Weights of a small GPT-style language model, trained from scratch on English Wikipedia: a variant of Adam for these matrices, 14057 steps.
MLP neurons of a small language model. Each row is named by its layer, matrix (gate and up: input weights; down: output weights) and neuron, and shows model dimensions 0-191. Each number is 500 + 25 x the weight over its row's rms, rounded and kept within 0 to 999. Numbers have three digits each. A neuron's up and down rows have the sign that makes its largest values positive.
After each neuron's rows, "raises" lists the tokens whose logits its output raises most directly, leaving later layers aside.

L4.gate179:471453512505540511487499482498512489525473456479525507506459487526508470496494513496467504508498509512529483471553512499485469499512469525469500485485503465478518538519511500456440492496460505450539516528515484481559512500499550520560501529469540513503479495518527471491500504500518477490483485460482482524547500505531515513529484470499529489480536544511498489515485454510496473546476503515459506506526527486522453500504508446493470524533529487491485533528513511525519549532472485507517475487455499470524477466518553505536486515508457513518480531493530510535488526480494546495
L4.up179:518517501510479487513492488533470543479509488467455496498498485499529482472448488532509504501528496496537483549480516532474531527504514521512518508506514502499502504501454507517485495513505524489502442480488471512469530545542483535551525472472438508495524488481552510472490499468467526498494488469517450538473493456429540485482485514428504515505520508530526544477474506514525498508531512513553491549496506505495504511472521450478492483513489483536501496467458482514525499513483483515525513486496506496493485501491496477479495477513528480490443545496508493543481458493547520515
L4.down179:501491486487493480460529489493530493500473518456479484490500458482574504477507487519503482538503506474508473508496510524500459452515515526504501510510526495484540532505502491490494503547500490502497512510446478525505526520482522509497531479521494460502499509511535524493482506491567494503467474438477479514510499482527540543510521435478527518530542520509502540528482467487486471492471489499467442500513521498505512471488503466523490522528538480524488552478486525526507445534496514486496465449533514514543514475514522484480508502469489502486486566498506483525503547508492565503
raises: " Country:", " Died:", " Preceded", " Language:", " medalist(s)"

L6.gate275:490482511488492460478502520558486529488504502479535499525530498483510530485497534499535535494512502511515515542501499463521488528482486526481473482525508473527457515515502527491495479488510470485482490542494471516491506543488472508493503476494460450541530524501471508451505524555468480527541486469471480564569517466528467523504548490478474497505478508520491470515526539532508522500501486503509500510474501544448492474493502494496498471539521522496483460442461492508482528481453486452524456494516491440466499490522512486478483501537518504496495511485467474481498503506470525463
L6.up275:536476506482480467511528504510495536474488516525540508499549507530520537478528490522512481532536527483528529510525510446514484521487525494471478492536512524503468517476495552528493487495519502504505526534487472550454520490503466529444522458517496485488492489512451506477492516521490500522547467524511485536518534455495483499472521484533497508545490470464508493491506468524523549491493509477536507492504478545508518502513483571489476524542495547510504491475501477515540481539473504491515475484522458511443507477484492471465481469483509525523468524514484492513439497477473497494
L6.down275:525487500527494513507478486445465459471502494494452515499488484489489458511528470457471489464466527485456478495499475557476554531493501495519516463511525499503521503514494469448492490485485552481521543498474500480531518489506532508496488525495552515486496484473524495531462469493517540476478529535540520446480496520490512490477522492490517487542513488439523507509488461463503450490484484498486504479511470463493520537524470490517550496495497523555518505554518512506503485487514524518487495510476521529517510513463491541514518488449492538514500513481514513512491430496527494518
raises: "eline", "es.", "es,", "e,", "rom"

L4.gate152:522505521496522529493475482504486509469468492493490486536517465518483463486496497526506506495506475474474508521500522495459486457539441495492490451486492494475509492557473502527529517502503477504529502486508482466470512451492525571512493559499471460487495483487490473482468497493546481548514448471521456482497533515508498515516526491490502475500499495484507452523446542464522474534475531489527474537473532462506471523461534512519497491510522496517515522510513522480528513471472484496506489502503496489487496499486494513549472490462483473539462516430515530533500519478448529487
L4.up152:477452448497482489504511506538479530515498475480484527498497490488515545488497487491526509531497517517525484457522535511486495504475521514486514514518514504502518512462510531488448501495538492509514498510505470524521510528505487521507558487453500500547508500541542532524483549533481537447492525460531515531507492474472501455529422491468500512473522458531503509472503462546482498506458477508500524491522501536478521459531510455476491533471537508477489491522474505536486489558510463505533516506495487529526464494502522522479496527477503555506437493508512488499499494511539501509
L4.down152:526518482489477465485498476494491489486478491527498493527472439529580483510512468471521480547541539473472480485506526469468521462488507500494500500506523518510525513484507518496494487529470490504504536491499513484490524532492539559525532502486522458489503498468528497501499500503537486552488491467506458516492528458511522481501514475494490520508508495560497532491469527496514507462446495482516460518450500497506478485474541504506510480469543511514509529480510525485522503493509464503483531465503508557509475458476503510481511496509514437494474559469526462540528502493547538501
raises: " |", " Language:", " Release:", " Label:", " Died:"

L6.gate167:511508505511475497487512515492531497523496504478462521482514492473494450499490494522508513495509497522503481549526492491446492513510471501448558446564525452472499503520544521482535483527478480516487471484495506525485447500552518466521500502515488556524524494515510490510511461489523494497523498518536505485537476459558537520506497519465502465527514547518475499506475535520506491549509436476490493486490506522498506482480511482494490490524525480541532484509505481578482525504543515485491479540460507500517493483519477546493526492492509506504553490477520471509487482518476452495
L6.up167:433484503458499498535489480501496529520500474460490529497517512466517464509499513511521500506503526508546503434503523466513512515506479494504508515494494487530531493457505461525496478529545493473518507501489504540475546485519496499429543541481528463538496499500518493509513475484507449481477477475528468502514488476485481510533506479476539506550528450526526481526475476526514513423486492523526490519505504542508452518486493494487507535525509507525493522501509519526531502516499514445487481537514482500514450494452487485575508489525520462487496508494514496489487517504503497547
L6.down167:485499466461499497516468490501529475492516463555535485517460477494479506517504468505505505506470502461499487469499501512491525507478530513542477538503454513500499517489508494489523511497507470482448537507489527451529504498471495506472483471473501504473506519466464491510491518506475533515445510533502514498501522542512514480480547498482439526490514502523546500489524493552521514491476537517508527512476545458559532513532513527519496484509503456451496531471477495466516493481485476469481498477558510513518513486504548468569495534484510550530504507537469508520541487483513519519
raises: "es,", "es.", "ships", "es", "es:"

L6.gate137:521503501480482539487516501526457503520461488523481545541514495478512510490461489506512463520463498458507476530470485501519498525471496457482468476519516503519486495558514535487574502515477490519506507487521507485479517461482495541501475486452491532545553533520550533511538471536484480503502516525550527494479480527464499508471521474489506493506485519512521526493523531508451548498531477546522483482502525518500480479530473520492497539501490491478520485467480504505508445518504503460536463539475528516490457447502489524500514505508504474488538498471479478485488503457487506466
L6.up137:507530487548492525501546499498482473466500476513503554482500463523529511480502472492515444511492541490487494524452503482484486508456484472501508523525530501485489439560498478468493469506517497468511511488481464463504502502521446512505483478481500492487550538520515504496545503536483511529527542531510546500450535552511490499467494537451491509491515469486522511511468507503464511467517522493478488482506459519501467471510455542514496507487493521446552508522443514481464486518504482461515496493479550496485466495497504492494505500453509521472532491521490505497472521458492493501
L6.down137:500481481469534534465469497499472520482500504520510543485476530454499552512481523533487559455512498512513522527529489526495499502477507532510511507488466514499500513496557529487484496526472524522537516496472522525507506479523542486500498491514469489483485478476468499473462489462490509460476491514504489488519519494501544491505500469492504493511527553555489489520549515504582464530472500469486538515521527448487577499496490483530527506509508479536463499480498509512499529489501511506467533530480467528500563557519502472500504469506544473472503514536526502490503486506483489502
raises: "ered", " by:", "ched", "ional", "cted"

L6.gate246:510491546526500526514481484532502530465480478496504492504430481506494535512478534507540536496520516490492499493494491468486472535421488469519501484485504514426512513489494454502453506497498518490502513474509518509476516486496474503483552491484526458533553469504499528523465496485520496512493463526500453475534486499514474517539495489461462504483515501504503498472520485486501477451530480487518524491521434476475490491510544492512531452536518514507511475514535518461535513496492518540500491494481488487526434479490503508537484461474473513521543494520525540528522505484525489522
L6.up246:465499522536492504509526516501499490503494478497520463519494503520523490576497505484541535510498510523498477492524483501511496491452511462498502490529535472460462459517493447511509510548482534472503497521524502520487521504524468523472503505505493459518503557517486514459463490530494489513538522514491504520501480500493484473485528568529519535512492518481516478509531493489491507467500482537474501520503465529466514490546534505507484437497517486539467454530515485506499509524451504496464512463505516516512481475472522475471503484557526435509572502529472493504464518496474519472
L6.down246:506501476489499496474497466538519454483498535525525505498513504515477521424541516476494492496520495484512502531509517493499508520529471498500537447506457458544546517499496522558520554524528496493501525544471502489556486498499457503512471457497510536477480467507466504547510527490503553492506524505521471434522450514547528500483481483501500503525537487513503482482506532534563497514531509492517500516520486525506530458493497499491539526495515525480501513482491484510505496551511505494481542520534498488498541515510511495499494504456505552470487484491519512519453460470480490487
raises: "y", "y's", "ed:", "y.", "red"

L4.gate93:515559535533508509509503477463468492503528496468478503499511493493489473526465486512506478483527447499508481478525531508471486453510459478478500507482475521516470540488523537524522468463536505555489478485498451467442532535487511480495520502504502485474538531476491521458546499472472515480518462477479523503444546516479524523532507501487454475483510499473494502501532495486505455512455476476552488501498517496486527480504505523453513521475458497491524487508495450500508508475503471476479488494482537496459536495494505497508504498431445497494532481485519519479506507482496516454
L4.up93:546551535557492484512508477479469516491553470486484485516492506483492529523499484510501475502527460500529450473522507520481503461508524474454533523493501503507497524474522526516548492474517468479496538501507481498487506504471510462487466478478494465501501507481499547449522543447471506475494468477492511494480545506472497530531482478511516495516517477517496502515535457496510494476486481496539503500480489512487516472520534507454529508487495537517504512476515426510556501470508509484485534510472517546481528487481508497508475506414507494461523516467488504445533471496480492516
L4.down93:516486488506510499510471448503486533562486476533480465506530485530533541469522494508464458529491547495505484480484483486498524433498532509485502534491476515530524535503474478532493505516499508474545549481507519545528456483489479470505459499521485511454493484499520509524491495508533513522456508494495545479489522498484476530479510479547516538516491497476472487528487485528508539446495471481467534537477472523432480488511508523480517507502483494454495529475545505498499505535487505493538502487536482545547505510497533508488476480507541473498480516468458496485479535501516518502
raises: ".", ",", " and", " of", "\n"

L4.gate229:535531530518506497496496474494451494503555509521534509466493516503505451493519478467524520559542486497481528535509539510497506544541507499524540488529487496496545458471502487488505496511507511490474447518504502502478517513481505495540468488512518525520470495546471549487478475499546471500500499471470462541532487455493526518517524501460494468490472500515532480499503542519521533503469462487504446530506501502472497499500490481498518483505476543506503510517548469456521516456488552527483522501520493465477546518502468502470506477492505505444499532476477456507544496497518516477
L4.up229:524516514505526498465509493464423518488504515507548523497469553538470517525517502483510487508505470504507543489495494512531484508476503519488480529481515530500547460491477491499455524475496502488489523521544548497502541508464462469479465482545532494478525477519509521531485527505493486527472479505473509495504512509482495490444476487486555509524472494502493520478488478506461554465504530487498458528491465501482488484496505504565515473531499504443494499524547465498506507500499547501504535478451475498533536511491497471475509471528558491484533515544459478520504508512504501518
L4.down229:451471487491501479489504482478520498505463517478473528546512519500503550524461507542494471457437495551514479458482472514480485501449491498487465498461523519488467525535505509529486498512494496488541547496524500482497467513517501501463529535495505456486561504456518483505506510499427506508467504553524523465460508506505499495477507466504522508494536521510497525523499469475482484474516519511523537462499512493500485532482530540497497502492545482462507474509465517538479494528525449464546508500495528522527488483502498499522477555505529489511485497528498544513486509506459482517
raises: " time,", " year,", " time:", " year.", " time."

L4.gate253:498522508496513481587504474506500493536480487466479501556518515484532543506471533511466510490469513497512494516511519485459494459494544474504541504491495482549485499544496465496482483499473486514493525507442475496509523450503485469536536484490527507485528508500503493561491500499564463474512536494546470483532477488503550524517477523498452528534472493519478501486503475537539481496492483513522522494483528508508506461521510502521476535491471474522480498484520492515506540474472473481499494489500474496498466499538549533548481503533475515505571500486510474484523485503523516511
L4.up253:516490486430489459522534514513495515510507506464475483514529516498482505491498520499463511500502500512457449513504523500523525533462525460446519507493511502505490467511493495562525491492473472502503477522496481521502505488453485535512538514522492462492538473508484459557491462517541468467498499500565512448489446490516515503515501518469462528519473482486471530484508494525539509508480481502564513484522514439480537491533486517499440495484472526516506471519464514508489539527486537515503504498495507526514480526514508513517494523540487489442493508479524472501493457517509505525
L4.down253:508480509468541512512526499525500489484526508484474511536501527508504474505514512473459451478514489514506468511497479509503509487452532450529468536494530463509514536517494513530486487480490490535534487504548521554504485478447493486464498573509483473477520510476486482503514481534503545559507530488559508477510495529501520504493523495525445542501503486526482508431486489474510506505449480494520485480473433447499486481477501500455505498464483500473486464519490506493504498473510496482489515497538518460494486481495474483513504525521483511457490505510548495513499467525499447533
raises: " these", " there", " they", " them,", " this"

L6.gate11:505521488491475476519537479493538465480483451460481489482524506489518479482495516494425502515524487519471524525444504485480495511495517531531499527521517515496487490535530501508560471519503543510479547453490488505525532454511502519497500473499518470494513507501503466501512502522504504513493496490503474503521497493457486431475479494511431493470525530541518491487492483557533509480510480513489472471475474473466514479516495495503478514478506559524485532450504504480527493497491499502494552526450492471516488519451425529511457495472541494492508511494534499500524491480497491464
L6.up11:488499505520502539527503510473508530546531461484495494497509486556484513478543444501464511523472510473450494567458510508452464509494498451505465497532501445541510516504464449540469463488501519469519526529492471515555520539509480474515513502505503451521449507508502492441508505525489548500517505511468524502479463479534489470505467451501455482508471521475471479553479508517508503488511475502458533520516493486494468503512495511469508530499492515484479482550463524519507488488484506504488526504501525510504513495480513510489517483510489515513486496529488505465489528483458533489
L6.down11:508507510510502479502469510495499503527486547503504501525468540505528529538491548476546480510465496507498507504537525445423519515457498498510506507500495522551504505533460500531507502486502560480515523534471527501497503509473524526522546514487494508516508486480512508550443539495503502473454524513498504468514511485514523538466552463448496510515467524506496483498518504476476488506483480502522516546524500537557473518552472514499501515525513503487495522550493527510529511498507485550530462492504505501463503488515490453477490464479447535463494496482517509473505527485535505483
raises: "er)", "e.", "ed.", "er:", "er."